config.yaml
rope_theta: 10000.0
qk_norm: true
tie_word_embeddings: true
parallel_block: false
init_std_o: 0.0
schedule: "wsd"
decay_fraction: 0.783
batch_tokens: 131072
dataset: "wikipedia_en"
MLP neurons of a small language model. Each row is named by its layer, matrix (gate and up: input weights) and neuron, and shows model dimensions 64-319. Each number is 128 + 24 x the weight over its row's rms, rounded and kept within 0 to 255. Numbers have three digits each. A neuron's up and down rows have the sign that makes its largest values positive.
After each neuron's rows, "fires on" lists the tokens most often at its 100 highest values on Wikipedia text that the model never trained on; "fires in" lists the words (lower case) most often at its 100 highest values on Wikipedia text that the model never trained on. A number after a token or word is its count.

L9.gate566:141115149133144100155105134121144137105151143141117101167136104122127147183124090083142085100127110111146102135159130125122163126139081136145089126143154125153105179092158112105102141090166097104082146115083146139146106115155115099157164127109148155119149143111090115126121149123109108155142141165168117171130113124154135144114107150136168142146150136162096151123138160065127097158097110108106112114102148129170102142105106097129148127116129131108061120138119152147128098119163154083114173166163126144126110160134104127136118158074088124104108118133169109112201111139080158136148115126109126114163119120124068125165167091082157118108095129169158161107137118127150114159115132128131098109075124070168093133130117121082125138171107153093156124140123107117127107126119138
L9.up566:092135160103092125121112148124133174127161123128093147112125161119153138150136067135090139144116146123106142165159102121152097147091133174135118140149131116147114182141151147148089163114183121071115146093090161144109098107121075132111139137136111109121131140136122087097168146088131166146102137129137154117132131185117119159149116133139186137120114121126089152126146133091134110156112171148134122140129119109166101139152107096167188121135136147096120133136126097155166159118128111105171161116147115134150157127120142141157140118135145129138189128128135186091140089098092130106122164129111151109159109107132091127094152107118129133122071138104131158130148126114134111131119093124144100157095144109149111137131096149114111108111131144132129110104117113133117127163136127
fires on: "y" 23, " and" 18, " was" 10, "s" 9, " it" 8
fires in: "they" 23, "and" 18, "was" 10, "it" 8, "she" 7

L9.gate95:166121113135147106128116109110089118108114122111165123115107111130107083151135116095122149141165137115145146127157164125142101092142108157146153194117131091111106125146109154118132145139089098129124105077117134151149099132113134128085130151154174114121174095103118095110144192115116133130123105152135123116105090148139152135162111143115095118152124103159116108099147160082104100142107132124110174115139105097129100106090158160154123157093125203112143127111112145147054086108117118129160161144108141140086109152095089111118125159105148140124138144120135153113091123171172105102108140077172097143139148121119151145089127115105159121132116123148173143148133137106106120114149172139099145115105122114118113137152126142112132116139130175085134136121096143124121123144095108
L9.up95:119133137148137151123111123125112117135088154116070141119140087124146128113084099155142111171122150105095136072145096074108120144160134109134160161146157110113126095095130166101117117165133061057148128112150113123109121114109156121160126157131154052132124141140123137107106133111113076117110146095149085167094124136167108094112132127149092102129121109139118148114137101141125129111104123174155130135130138119118140090117106176126138138139136108105097128123139122128119153108112135115108086107143100147130123173141179107137111102112142133108135103120168125107155097169098107125142105088140162090099156166125144099155117120114124127112110150153165119129108158095125130139136133138121095119153155114164144093099105114140128129153108135126205108104088148118170135137111105
fires on: " to" 28, " first" 15, " was" 13, " First" 11, " been" 7, "st" 5
fires in: "to" 28, "first" 27, "was" 13, "been" 7

L8.gate13:150107120154111141126119121111079082126099107120093158152090137116107157177178123125139165117093158134141149133123120081132136124115101129139155105157182093092084112116144111113115153095149117172124145112126138129179158142120155177112165117113091154153111159144135105130154155137131111131139177155123161124111106136148136118143134146146075109094103119112131118128122108137142126157118102101152146119090142116158118105099124169156166146137127099102133128073107101135079148166168158115158128082132135178119131110155127094108157108104116126187121121130102180127154124112164144136128137133126128123129127101108132123128098074093159099121120113151171141119138106105123117104135124165133141149127118092136120107146124105144141138102118123105155127113086109100132160115131099
L8.up13:088162109149132148126109136145145105116126134100146155109120108159153158141121117086097098114105143165125113128136151149155169107129129124155105125125092094079116134126152109148132078138118080129137132127114125183112131110114131143166152089132097135107107101130128155091108143190103175114119145112106141166134171139119105151152132150175124131126136122131141107138145123133117129138143077089142152128129180123131137140126159131140110145129098082124077143132142122137125076141136103108116112170114100151140159111153148119080128123120126162110112157095144106105138142121123132071127097117134163173123147158144117146145120121132118169165148120098135176152096135179126131145177136116154146120144086138134150128110138139081138099105127169141196119134176132141142146100101145
fires on: " when" 19, " until" 13, "hen" 12, " before" 12, "After" 11, "ly" 7
fires in: "when" 31, "until" 16, "before" 14, "after" 12, "since" 5, "from" 4

L12.gate975:144157155135143119156162126151129125097091178139109117116099107123145115156130132130097156152120117140091132130159131135132086142145162114126106104132142100157159138121161131093134140129109113135122121110113159152091139177133101137169111132140137121142173097125143104109164077110100125090138203147121109105158107183179167140131125128108114148113121120110114136090139075141132113132124138090123125136126124145122115117138113131165121140177115146131107113119150121144112127116109110119115139148109156113125150168080100151113090139128128137101106120117103124124131135165134145147127120123145145123076135094135132134112108151142199136103137115118172078099116146146134139115109137115112090124151157126126174121098155106140148153146111139140146078090175127110126153136123151
L12.up975:098135154121144129136127154159148192082103136077163072155132077113117109125096137121129119087142133147116081099166151125148125111146098111117086134088149148082159084175163114105135137077122173131122152081114096155118107161152116123131087118127126081136153066125143090196150118130136154145140149176127117155127127115119121132128140142133119114082135140086130110142093145144116134142127105130138164122139116099123102158125140128145141134141094134103108134145159127113143106124099147151127127143095127115115112157128131141121151138143160141163129089138128097085120143151131136154137098094110172129135095150097148110107085181126117159121111166132161127132111140134111131149111097098137120167100156123122167135105149121146140105110110128168121107065153161107102144141138123
fires on: " the" 53, " The" 14, "The" 8, "the" 5, "ical" 4
fires in: "the" 63

L7.gate698:115105111121139095109093140132097108120107131091133152140159124106093153114145105097126146110148095129098096142108113134068134110155140111183150172121119106121139112162164101113145108127137129161109138139146099114099148151137122125120109074078120134094155113132139127085164154119152135103134129137102133071114194102114109151159144153151110125138146126158130101068153136122144152132134130108096120108117144151110121157140131149100140156090129115123158155083132127183127151113115124114118097143129155124160108135115078143117141138127135144120165159151151095114167149110176106149109093139140103153119095141100118124154115100106112132106150135121145142138138195157176116117159120110125105139130121062125149144139138118143123110137119163146097150178152113104111156083129140
L7.up698:178112099110159140125128098108096175128137118142142132167135140131113118170133139128117134168117111154058133146090111158163071168151150133141147142136152140092101115121116120168143117155134165119120107101136100114126117111121139107141143119105145124130165127103138123117158150118078112190158116167124146147158084127120132151196128093099105159159136152161150124148134127157120141116143154129169119090137090147155157149136104128127126172159120150159139101122119119147105148098115109130126092133158115164143193152087113133136127141134071114177076128117131129119124116133132147097139111146116161145125165129139118104124123105144128077137146144137120169148141123144176154078100130113102136059148130141110149116085116109131160165121138107153127143127060126125152132131118117
fires on: " after" 47, "After" 27, " since" 6, "ite" 6, "on" 4
fires in: "after" 70, "since" 8, "despite" 5, "upon" 4

L3.gate679:073104171131146094131081107147132079162113120094131065141110082148122159134111115124171143171112141144109105131151158154121200125165144108105124104125084134173128098131102134110137125130130136157139125154103128106116140172098143133097134159169139115175108126076102120124122112144089151109130124105143107137104143128132098126135128153116118125122136142136150159129102109085139108162101162135117113162079134152116164140134101110149106116170138130150141136130110130126118094096112151122116138121064110153140127108139106088148087109139080072147129114157105110178117128136155153090137101164121098147141151112131167140126111136108144120093129150145119157174159154108129151154089136164088128087134089161119099103116148129106127078097113070109125120124133139105117114119114143
L3.up679:141113115107119099130133159165176093139131111126138126101115153145117163180146087175124107095102115119094116120148124070161125137135126122118115129106121109131119086149149127130127173154157155112124156155106105098108085143076089116164138132101143103164177129111115119158102111140117083128148161154133134130112111094178123131129129134097142126169109122113120190120098149103132075114121138079136162147161124145106145123124135123156125090123120108161135131123159123137149143129155115145130125134153155132182126108109133116174132178117120132155133161136145125152129198159144123116144108138167157106099210100124091141148111128098136132119117143087103156096132133118128120126090123130136141132117144131081150082153110151128090098097079143131133091125099157110094158155097119
fires on: " his" 27, " own" 19, "o" 12, " Co" 8, "ense" 7
fires in: "his" 26, "own" 16, "defense" 7, "co" 6

L12.gate615:131180098089125152130117142131143140139102121161103135126134164123145123083112127116115144110140099117107138158108158141125136130156106166142109126145130167140136091137145134140163103162132128125147103163117115090077139166162113121120128186138153070142108119105137104117141137098157084136150138109090123152081098130160092105108097120092192153131112117180102147122104143130102162164129154107121127138128179110120144112136117170114155124145083126108137126139156145113122114118104118144130092094141131100166134130135102132150150158143141120110104167120119135125149154115135129114133136083138086144124132128165134125083089156160129136145161166152134117112144133165115167137135111113150124151112156128134160145119124094105125164103147134102088075112128161110105151133122131
L12.up615:100112145142111121148123150126120155103123117096147150156071109136119104119160151108100158138130122114122108111080137102105131199152134102094097123116131123118085154144142145124151118104090110108134130188131140136078171148135124116150165124133126136150118105147123133117176131133095138128106121141132097081124126144148106089123132154141164162110079134119143120117164092153127174166138134155120155116092151096125109117184139100133107152100072111161176107139159134123129148137101136112146163153116135121096161172152125143104096155152174132122097147132103106144094139106133090140100119155128139129149107089120122129111117146139090140140104145122119126119119152088137157115123087172152131136105172094105153137145126088131116143130147053126104134105169134081115119142153132
fires on: " the" 99
fires in: "the" 69, "then" 16

L7.gate1018:145154078117089102103118129114138122133137124141137130158169133119144150095165122136124110167125136139121151109126127121145125135180166109093101127116132135098080106132147134147109172184123101150157092108148082130110120151138088131070130117118126134138110153108106149171128115179123103150114151176123128127074135131124118115137140156082152135161145146133115148129097112104141137069114133130140129103173108143161133112173109160138101139137078121122139124131088122120143157123125128177130153100097157086148127142146122117134127089143125140125135103131115137127167188133102132120089091142118109109135114145131110170139131175123139158126173085138148120098139082136138142170133134104177150152134141113169093105085109134138097123137125103152108103167124133161134144132163119
L7.up1018:118163174121133139093106105140173169153085104099134127138136115102131147061130134168133147141111125137122136189119102118117137123120124125135092132123127142137137155112134146128104131151065145141154145117124171110136151125116124129156115162163160118119125096094107076134135117104118113106088099169170132176131118117143121142141155114157152102160125161136107152128122108143066108089131086146144134132159115173106089138111169109178156134133141078122134129111152107133165154107175148122122142127115117133134093088102090131130109132080138121108151129153098113120134112080135110154133153110098118104143083156148125146143139115187183159103154124168130134140102124124105101110134088178127152118095167120144100145159112126155129124162104108158120112096113160126116119160152150
fires on: " for" 41, " For" 27, "or" 8, "for" 6
fires in: "for" 56

L9.gate740:128160123112127128144109058154142101148101110132087135180104166111129180123144145148135102133164123086171128103116145146116096111130114124103109131147114136165167169145144111131125185117122129100136124115084108114148098115104119084079113152108137148149153115104141128089152131109088132109109149109086137114091112133104126167141122139126155124154132134113108113117153113129123150108108135150104162119104112136142092127135087086109110138143073116094159122103130139117064156103172129176115144128123077170127107140131132141126181106123136148130159109137120152104130105128136133135126130110115149132104125133121105151121170113108156132121126166118114107185177172106104125140144121145148123114105119150095144116129107096129163099125169145134126181091132171110164127103120120
L9.up740:137125138151116144096155114131176112114128133108098109180085114138125123127164156141126110131056099129132169142129115119165179110141110128166120120135107139137159072130161130121137145140177150143121157108124116175164082127143153125135134121165111091116132134152136119149184118138105149106118177103127135128131126147142159105152092135130117157106143106173120099069111101123099124168137172155122114157138120189137086112131121140158142132121143117166129131123098185129123131113094182119122127143067137154120108092109114120126127104108116164119102098137147173135128096154111085147111118133129120115167156144096178116161108133121114113124099124098136103100115138113129104106106131097150130118124124145155157088100141123094124106113146122070161138168156114083114120102153142
fires on: " name" 19, " father" 14, "ter" 7, " brother" 7, "son" 7
fires in: "father" 15, "name" 14, "brother" 7, "named" 7, "daughter" 6, "son" 5

L8.gate921:143113158117120128179107135142147160147156113173134119118115125140137133080122129114158159121181155144143104095127116138141075149141159095156159105108141117154152092091132135164159135170041117132100138167144138137174133096133155099129089128125160152165143129116090146116144125153108124112139122143163117114115131178148122145143141100164136090136106076114123072183138136152065119086127137108112154117133135174103134152134159104135134143143155123145162122101114122102114119118130090179125107029131126128126108159148135108134135145087166124139076165121143137156136134114138124131088141085132099143138108129148118137140108121159147166118128129105119127144094151135128136112142128139142135141151119148116120091138128131154159137116146129144145144160109128130078144148162128
L8.up921:121125088112140109095136130119146139140151138124128139140115125158149096118143113095152106115085108148140150124150122086122136125127122145123120145103134097116112099101118083202147151125113091159128095139170154129148104105134066118126149073103137152149100108138111174155090125120163133118107103148148159126124166130134132142135152141114138185121092133137107098130160126142153142117096139154121143189161117106130135179181143117120143118054127091165115147073121140140144148132156162093119113123160119124128106094150132158141099155167121113171135107123131131101120093114127132200119102127111138118139145146124143138126148090113143106152076131170166120133128142159108137164128143117183135107127137144087133116125121109081103141122144148124112138099121108169145098131139116
fires on: " On" 17, " on" 15, " part" 10, "On" 7, " 15" 5, " 2" 5
fires in: "on" 33, "part" 9, "one" 5, "15" 4, "22" 4

L12.gate60:164135172106154086133146071102151095105102144169115112136123113158153184136089136147114115126107131154154090188120154096155104116123124138155122152082119118118141133168119123108129109132135154105132112072128175157137176108124105150139138112152107120122160163161114135121115164129112105143095116140145145130094121140138125103138148160145140138116127176109157125161161087108112101166082101164124125138130091174098148137109089116119179107108163121089147150096135124117129095127134136099161116114143163111127122145113158121145093148139112128160142171148155102116149120075162089115135102145073114124141198123169154120144115111170150140112104163095085121147126163117141109115139118159133122152140101093115108101103134139089113093132167146129124102120139095123138131114143136
L12.up60:169123153147142078114111100143130116129166123129139136121139117176148140144144109128119127115149138099131111148127145094152149125166113136140105081091133113080127137101123123138109088132107122117142146119114146171135154114135135113161059094151131114091172098128118116137126080117125125131125103128128154123143142125088139091075169141149138157100171193131153098155146113115154105112102148155102121156107115128115168137116128129139159142136099148139057106100092077101122128133102090170156143149166133138143159141082078082170105119081142116153109099137112121110127150145134139135113138126105122126118122154165139121122117149116144146116095132146169122200091124110133094135124118100129092144120101087138163119148167177117105068112118118129113139126150133161108139103143107
fires on: " or" 35, " and" 30, " can" 7, " but" 7, " he" 6, " to" 4
fires in: "and" 30, "or" 27, "but" 7, "can" 6, "he" 6, "to" 4

L3.gate397:083139158117146161137156126112130157113141091184114133099106118102122116174111114103158136083150131074146155171095145132129102129123140160121125094147088111149156103134150098144121127137106083149139184115135119112116126101110134126122134118140125106091144155119089131072137098124150125133099143098113129176139149085101085121110147137171154161160172149115142138148123159122150152136108126145168128141137109135089128165138148109161082093101129105131122132132085097162136153153105133101144129086098146141112095145104148114105121119127107095101125126118162172112113132125185164110162113109121134103133133133130169101143101134190120107085148141152156121149114138151128074128118171172114083100137151136132066131134128126096107150185154145137132118170134128130141143142142141
L3.up397:133100140126100157148131102151136155185116087163136110117115083171106121164114111154157129189138089110100127124136142116120110141133181160150123130132166124168122094149152117136122128107109117164064142077151147138147130138170150148132157151149095126113140113119130114097092113139127139146120083165123120137122150131150132152127160145129131131137119128109139143156142143121148127133137163110165102105137140120128150100094132147141100120120107096127129149113065098069094124132113174160138140117139147113122089139174081145104109101121132119157146122094129102093128124146104154143121129122159171077135144147162139125106102106159098148161139119146162112079113148100154095134122110128157116168159134129125092135137137114145101173116146170079133116118115166126166048140099143
fires on: " New" 41, " new" 12, " Nor" 6, " high" 5, " of" 5
fires in: "new" 50, "of" 5

L10.gate675:150132109147158161166160171130185142113127165121190110133161097117112149096136128068088162116132133122099138114099123099119122159117143128152125133141103146117143123113144188114135122134175142123138146153119091158142123154157136141096088153146101164124097087113159119146110155121104150121142146154128138108138131131133137119130110110138132194143129136149143150116102062098101179137139130080140128141127117114106147128136109156091123158151149137165159159094080127121102165156124132144120145113119114128128120119104062123147134156170116115114144170139128110155122119142154102121107079138088090107120120132129165130138125136147129157093120114164144113177166128161122137103124125157106156132119138104110084118128112156105136142158123140174169144130127155107139123124160149
L10.up675:129130135175095145093170119129137150122110121153162091097133135074120158125125107155131121154147087106091134154110099134091106100140075105142136107176164129150096133126103121136142113124136134128159111121089121155112105166107117153125130125152148133175137121101130133134077142138078136123172112114116141150135140133148182162166136158161144118116126119097140132092094161100189071126140120171151088154145106126125132119132140127149125120142151148096090125149151130119099099145129142128099140139133123119144112123123132174127099130174112079179110145073133155131160165123105145088113119154127139118130122172081142170129121100142124096131158149107140151128128146124127094132151137132121110136147113138113145113102127142087145149115088120136113119135095131135115135099109088
fires on: " after" 31, "After" 24, "ing" 6, "With" 5
fires in: "after" 54, "following" 10, "with" 5, "despite" 4, "to" 4

L7.gate144:129120109140107115113166125064125132161141080120160150090126136130107135120142110113153141127122113106142091131145096167138122191158100117121100097095170103084096076100118140110187129124122121125109122099140147148128128074132107127101083123131094147127156133125133133137068143146137136195149133113127107176095146103162132140151175119097110172116121076109122155134108131142103118151141128149104104138124123120160116125140117091102132151127136106168198139104113124094152123142143152144142152131119128139143147129092104093108138135112135150145131134125103158132129095146127087136148095128133164098135116117126105113139103090177122123096127080140124104156109125139090067128124112116121093115111102086147136101097140111112144160150078126142188098132156080119120108111131142
L7.up144:136138120127164145120167137131110114148125093124138095123151118106120093145127145102117128140146103110161132116123145109146156144155124132120106124082143114114121102170090184147108186095113142138120148120110131084199125146138118149145121169104107121133161172112148079171134113084133124097148132129119098107109133085139100166151118161147118141112121125172080140178121124132122119126096118077153125126133074131096111154126112135157148097157128121130122088128098101159096129138111062124131128127129131159116123093155081126110109118088120120133104192163131111116140116154093118072100117118143107150123121128153138153123080159130118152114127131145113128107124108182128131107160155139127153154133159107096109182106085147106141122128090127173158163142095132098151120074158135
fires on: " of" 23, " end" 14, "gin" 9, "o" 7, " in" 6, "ring" 5
fires in: "of" 23, "end" 11, "during" 8, "in" 6, "beginning" 5

L10.gate649:125099127153181110106194122124139162172115122144072121118145114096119135154096131174150129134122091113133121142130122135114136163150108137149117154106177095131154151108117136111137158098158175108142130101081131111079119134075111127133102123124176122155144117093097091118080122121082181098123107125157146132150154201135148100137115115176129156136093137138116102096153122119103097097110138113087137136093126123101156096128095131132108146106149176132140094111124145122149158128149102146109123123131141130132129120145099072130134131073099068126168130111114136104127096138125121116086159170119122137116113166142120132141089131153142130157129162140125160142111128116136123145149126151150103103119160126104086134135139101132106139134093159114109090148093083089122094105133181
L10.up649:120076139136118116096179116112105138149144115104104089125145136122124144163064157137093139143114126133139141178120127110137104165140137096121085141100110082093104196168085135040137152103105116136129083113107135071085140085100086112080163145122125139100135149120163110128143117111104129097106074137104134155166133127126146133152154118161163141105102145143146119112137156154130118080096134150142158097126130129138094118187135121148114131140126168160103132125103116155120091132128112143086135158100121092137145148155128105103153119160121041142148104142169143108092091100107117138124119151132163131143102123118100152182112099136139140083151148119143133139124128125130119128177141130134082140118142143125137159114136123120143163158148123115154112122132147129126159164126155
fires on: " and" 60, " as" 13, " to" 8, " was" 4
fires in: "and" 60, "to" 7, "as" 5, "was" 4

L10.gate836:126135094149100085088112120136123119126150115159097122166099125135121154145172157174116156133138177151145140136125129118137115138102120133153140158085137139119147113112159086137083126143114119147158093140147112152132126130154149195142114116135135112136152146144111092127130110155103085138098097114084137095122135130126124103100174103137139121139124150118148142134169097168166089158068149094104152123154140145106132081133141177092156165126142120111125147102176134106140136131142121136113151109140168135156113136111132131123127157123129103117107075082097130119116119156135142150103150174164094113147167143165128155092141099122121115086118130150110110151116162117123132131162185128132104170111124138101110122122157104109118150138148127131100138134153088176142171120099152
L10.up836:101115155094155095066102117146126102111119137110125113139117198144115117106174131175115127112109128137094117148138076129116119135135132140175118165119128123117133107135122123116119090126116125119123136119112123130123079144149123131114157131142104123115188143131164122121120113134105152146114103147094107139157109161124101102100134102131181161171136128138095119114166122138166115101109144152156137131117147123122140131112179127067097108126101125092103155108110160121131100097123121115124144139174158069128095154134142142113128123150156092069130081113149159124115113089104103142130134127200089111133155134130098139129107123088124107112122172116144124161136127101138128131107165089131101125164134130119141162140114175139111095097159120101127094117118136175124154146119181
fires on: " or" 34, " are" 16, " were" 11, " and" 10, " of" 8, " among" 7
fires in: "or" 24, "are" 16, "were" 11, "and" 10, "of" 8, "among" 6

L12.gate337:132143154168129104104167092138156072133110123126205087119155107131111146134106145112144110164113124126108144129160107158183066128101066146103139115115084122105136131110121150119088137127098166120144119122111093134142156093144139131104101106130166112129144120102112123128166115127124111137116120110128127133116131132116095099113126143126079159120113104083090106150119149098148122134129203149118183139075131149116158119107119143118166077115125149086139107121136110124084113140119116155086206118147130120125103146126161149144122086110122123103141125128110151119123102088168120173074119117136117155115142092091134105149087139104124094097137137131174135141124140110119132132162114169138126127119106136139110092138149125169137096148138118154143134152141101130125136110145186
L12.up337:169121186135106124120133113148087126088129131123134131100097146167144130157083143144134162092171162144151136119131122104191133119114074144132156106133079127122141116137129111116085136132116106126134105098133095113132129150093088159169109108089128163157156145139117120120175118141108128141094133138098150134102117143151104111108120126122111127163091125133084093124127131079123127150131122113125137129138141136104069104106126160111113106100124131090099119124134136065139144104115100136116125116150107140091122121178145086127111110159175156185187106151150133162163133175130175158133183111125166110146113103131108115115120110121104124108136088133127141090119165176144140133154137109137160126157098134132126126167123123100143096134115174125170127118118098120136158140134179
fires on: " to" 59, "ly" 12, " was" 5, " were" 5
fires in: "to" 59, "was" 5, "were" 5

L9.gate814:163138123122133139161111163090116129177140107067122151084120115130114154114151121149130110092188144122129113144140174122166118126096127093136128122132107156155127142109128085114128152124148104142105110117152133167123073117085117141133122156156140142102156110077130141096125092129105127151118103144138117161134113128167143164117152116133097138162094144138096109189120111081162134097119087117149095146156146095126153100103176120111158121104121128139115132132147168119095133102145149145115121102113093134134089109152115094126144086084108127134121100162161120103083108151120107149108129107126119103145121118104113128104123139073102136058141135130112103144130076143146073158167138126113141122147127115138102116168147112102177121161124130125138135132123159127189101138144136
L9.up814:142108107111126121133121120104129104101123143121110169140113095120137100136140177134096119145124166133162138104181136161151136091128160133101142115167142155130140138128131093105130111142125099132108145105169091156114136123126106134131152149147162132100123134163127118083184095100162147155201119118142165106119143102119079121129115131128142110153118065157138154114154093151142125138094099111127163105117124113099151119145091148145145077114121122085117130131130109115132138130146136091137073126160149155182157155156138170131090131076145152125086119088137173157143131103164180138157158101122158129136122133112135161116130134156116109154153136145169152152092109119148170124141154151168145126117145122109152152149134088178061095136146111152126065108101073153113107086122099
fires on: " was" 27, "ly" 19, " and" 13, " be" 9, "ally" 5, " later" 5
fires in: "was" 27, "and" 13, "be" 8, "later" 5, "then" 4

L8.gate651:125102039130126144125120137126149146160110107149100069118169097107126127090110129109132139142156135163164113100131128098138138163160147127158135119116155153107128145154093087142154155102098101143105134125104179129183160125086122138129131137129165095126134152141159146127114134144114109122158091154126112130179115133126125131097119115155160140144141119099158103117140127148150122092119107138152127136155135174127094113135164128119132162134110122122153145128158162119124128083171161149155120145086147135171172082174099103122135099120150109128096128139156086132150094135155089107096116120114083151146155103046125162116159149137106136105130136106112105107125109162090179142146127131157116102100112123136133162144150098088132112132109109148152126137134152087137164149120116
L8.up651:144147128097133116140161076147144108137130108140128141135134138158092126100156124140177168143111121128125102133126151148136089143140123122138147129111108125117148148111165138135146099132158137124133183136099155136114163124094083118139151098172133175122160075123112147133062139111110117179124129150129123144088118170129150079126161119127110096131127162140123090131140134101140149087178130146131107123148152120165174174141137141168137056119147126099135116154109143118096152103136154140137118113088153072102139109135135115135126143140127084139088169106126158124123137098105116131125092157080113147156146135125109128127167082064110107126147177107160066077129124106150165168137122111099162137119126114106183132140104109145128152099137112111124135107111144117130148104120104
fires on: " on" 45, " to" 23, " On" 15, " and" 5
fires in: "on" 58, "to" 23, "and" 5

L4.gate1012:112143119159122126108139135121114119091086163086123142133168105117138089156158152097151154105137151107105094127123148120097110141159143126082115104135122121150156132204126087123159159092117109141160126144144136140099127085132139101163106118118147152116114153124109124102140123133179106103121131141161160134154088158120149127165101122163122118110168137148069148134125125123138180137139171154099103131111103109116130132149140152097101132127118148121111124112113118132120130127184131067142115121106127133094118134134120131144114125174085095207122132167123124145120148114112147115145118087077118119120121102117090106109075121160095102141140122097166119162166121152178138099112135156100171144150135083089126122153116194099140120116124136128135122144132165118111115123113135
L4.up1012:116137127147129164140114157159102171156141116105122129123110112086108107132152086126116070131149121151107144129101073111132122110122122139113105103186135133141150158135115139114140096140152101059105157108144140086119139146128138146125100152125098134157098132072086062108114099128096162139171145098121134134093068107087122140151151126130148139109132159107113095119103147128108139119094129120155110152159106143131104122089107158136153143099144156100126112119111100152137152144145090107133126100098173140084131131113135125172133167142091159146116136137163113106134076128132129152110103153137141133140130132117158127166099140106130127089120104163143156161136120136162155123140121088123136092110115091133178132156071101123095108118100166141137153151110115133115141158093116
fires on: "After" 24, " public" 15, "ing" 12, "t" 8, "l" 7, "lic" 5
fires in: "after" 26, "public" 13, "following" 7, "published" 6, "publications" 5, "during" 4

L8.gate523:086157106160101119146163123090127145091140125163094107132110137134154121175118095126135107144082154147151124112162165141138122115151164184116086124152139157141189149151120107080165143141136111147177110093127156161148137130176129134141097137126142088098106132112141083133115095089105142129145131113099162125131139089125149118136142166140130120142118121117091128167118119169134139131116084100135130141103110156124135087119146139179128117097084139142139173121116151188123108106128083130128149141072145143147136097123106122116108126136131146144113162158129121127132133106110153154162123130136116133089126104141153111122149152097124147142154144072117141128142082110113138132096181153147144123121122062113084136119116120116111145150094169128118102127108152133148133103154096
L8.up523:154142135160072135165096162151090119136127143128127154157122142116163183151128114085146106172120088140154144146170130135107119121114121177141126147116091128170097150161118114116121125089161138148153144150125148132133131152108143127124148088169158145133150095140123145117090124126139142119132148147119165126130110117142104149110134121182107108130137132121065128093121115141123128140106095118143115147116147134111147135146122153089156140113150117145072178116164132154145115135158134095127112136111104150147079157128134138172160151145102126128113127121133138071151094156169155155090147089140130091118109167138132067119077140135134104150088133114149168186099102121102128160119083119179146115120081120117140098174078123118123130123138121161094094119155161122136132139153119
fires on: " after" 31, "After" 15, "born" 12, " until" 7, "ft" 5, "ard" 4
fires in: "after" 44, "born" 12, "until" 7

L5.gate474:105113107174178122118111166102085124107091109159073140100107069167103152136130107126111122122165105144157105152141144105163109130115170128148129098153115140140125106115150107119177125144150148160097128125060088127153164133127082142113083077128135131088118133096146116103119155132112124110136108132135103125176149137170121127158071121158117119174106112116171129155119104153115105142122129125094143166145083105132093147125123165125161113080126133110132107107106097139114120110151125135132144115095143133138103127155192143178137150155108103168164164152117131124124115120149166111144111129142096096115128113140104130085112119116123147088145138083137071112088172146070119149143125150138080124117126133111111126084155144133111103136101113153078096123098137113121145121131131
L5.up474:122138105129145120128120145092125157122129108147082166126116128118177144084175136098098097161125155117153140118154124129081105159143132112083113152096104121099126095135134129117119157162126132085145106136116168122077129120115130100131097143129131128129137139103119105174142126123126110145111118158134151092130162164136132116098113130126155107147094100160087124102083163111129169096128154158102138109143135120132162136137148126114070136117120137147112150090133124161154126081135174118085147108112133151128181133093116100152107125133103133129089088141128122161131124123148096135127123138129134115101098147147129169093138079126148131117101128181154189114130127144168130120140143062160100137124121156160138134117179146158139133129126166138149138072107112148116130132156122
fires on: " an" 86, "n" 10, " An" 4
fires in: "an" 67, "any" 4, "animation" 4

L5.gate449:114126148124109107105134106128171126105132124155072125130089118121098152131135126149141149087150133134148181148146083131159120116114106110160146212172097103121083153105115077152117134123115144113098136120099169125095122113120118133138142106108160122106146084101097116104127182119096111158139096127131097137120199142111095126094130125135118110098133121121156144124118130147142100101162118130115119122116122120144108172131146124086179151113138163149158143111128067150135141087158118129111144121123093127152136143154101121147113106127125091122149121131106173150109144122116129138139111093125135165113079134077116134128115113138082133114154124128138132152115153123140129124149114178108080111104124123141127125099154119147096119054076129131107084112149122163153120134109139
L5.up449:091127141091153119160130134122153135099123117151130161149129110138122112113103108152132136160135121163159135134153152184136135164172115069066172135137095142118113115118099130170150137157123144140102127161122138120091108138089124158131095141106094148109130180133133138121152142135084152143130089152156109120135171145102136086138104155141170105120133101100125122179109138120138111129168125179116124135055116074124087116170137147135110155120112156123151148080130116191080107114106099165161126099116160164139110138147136068090083134167091159151132157143133155136125125123162122126134103116125129129114155142100087141102133119096144165119129127151092116119186080114126153101119102118143126126128131098156119130124154114131151112098141137169128152104152115137141143113153139
fires on: " an" 59, "n" 7, "s" 6, " as" 4, "al" 4
fires in: "an" 50, "any" 5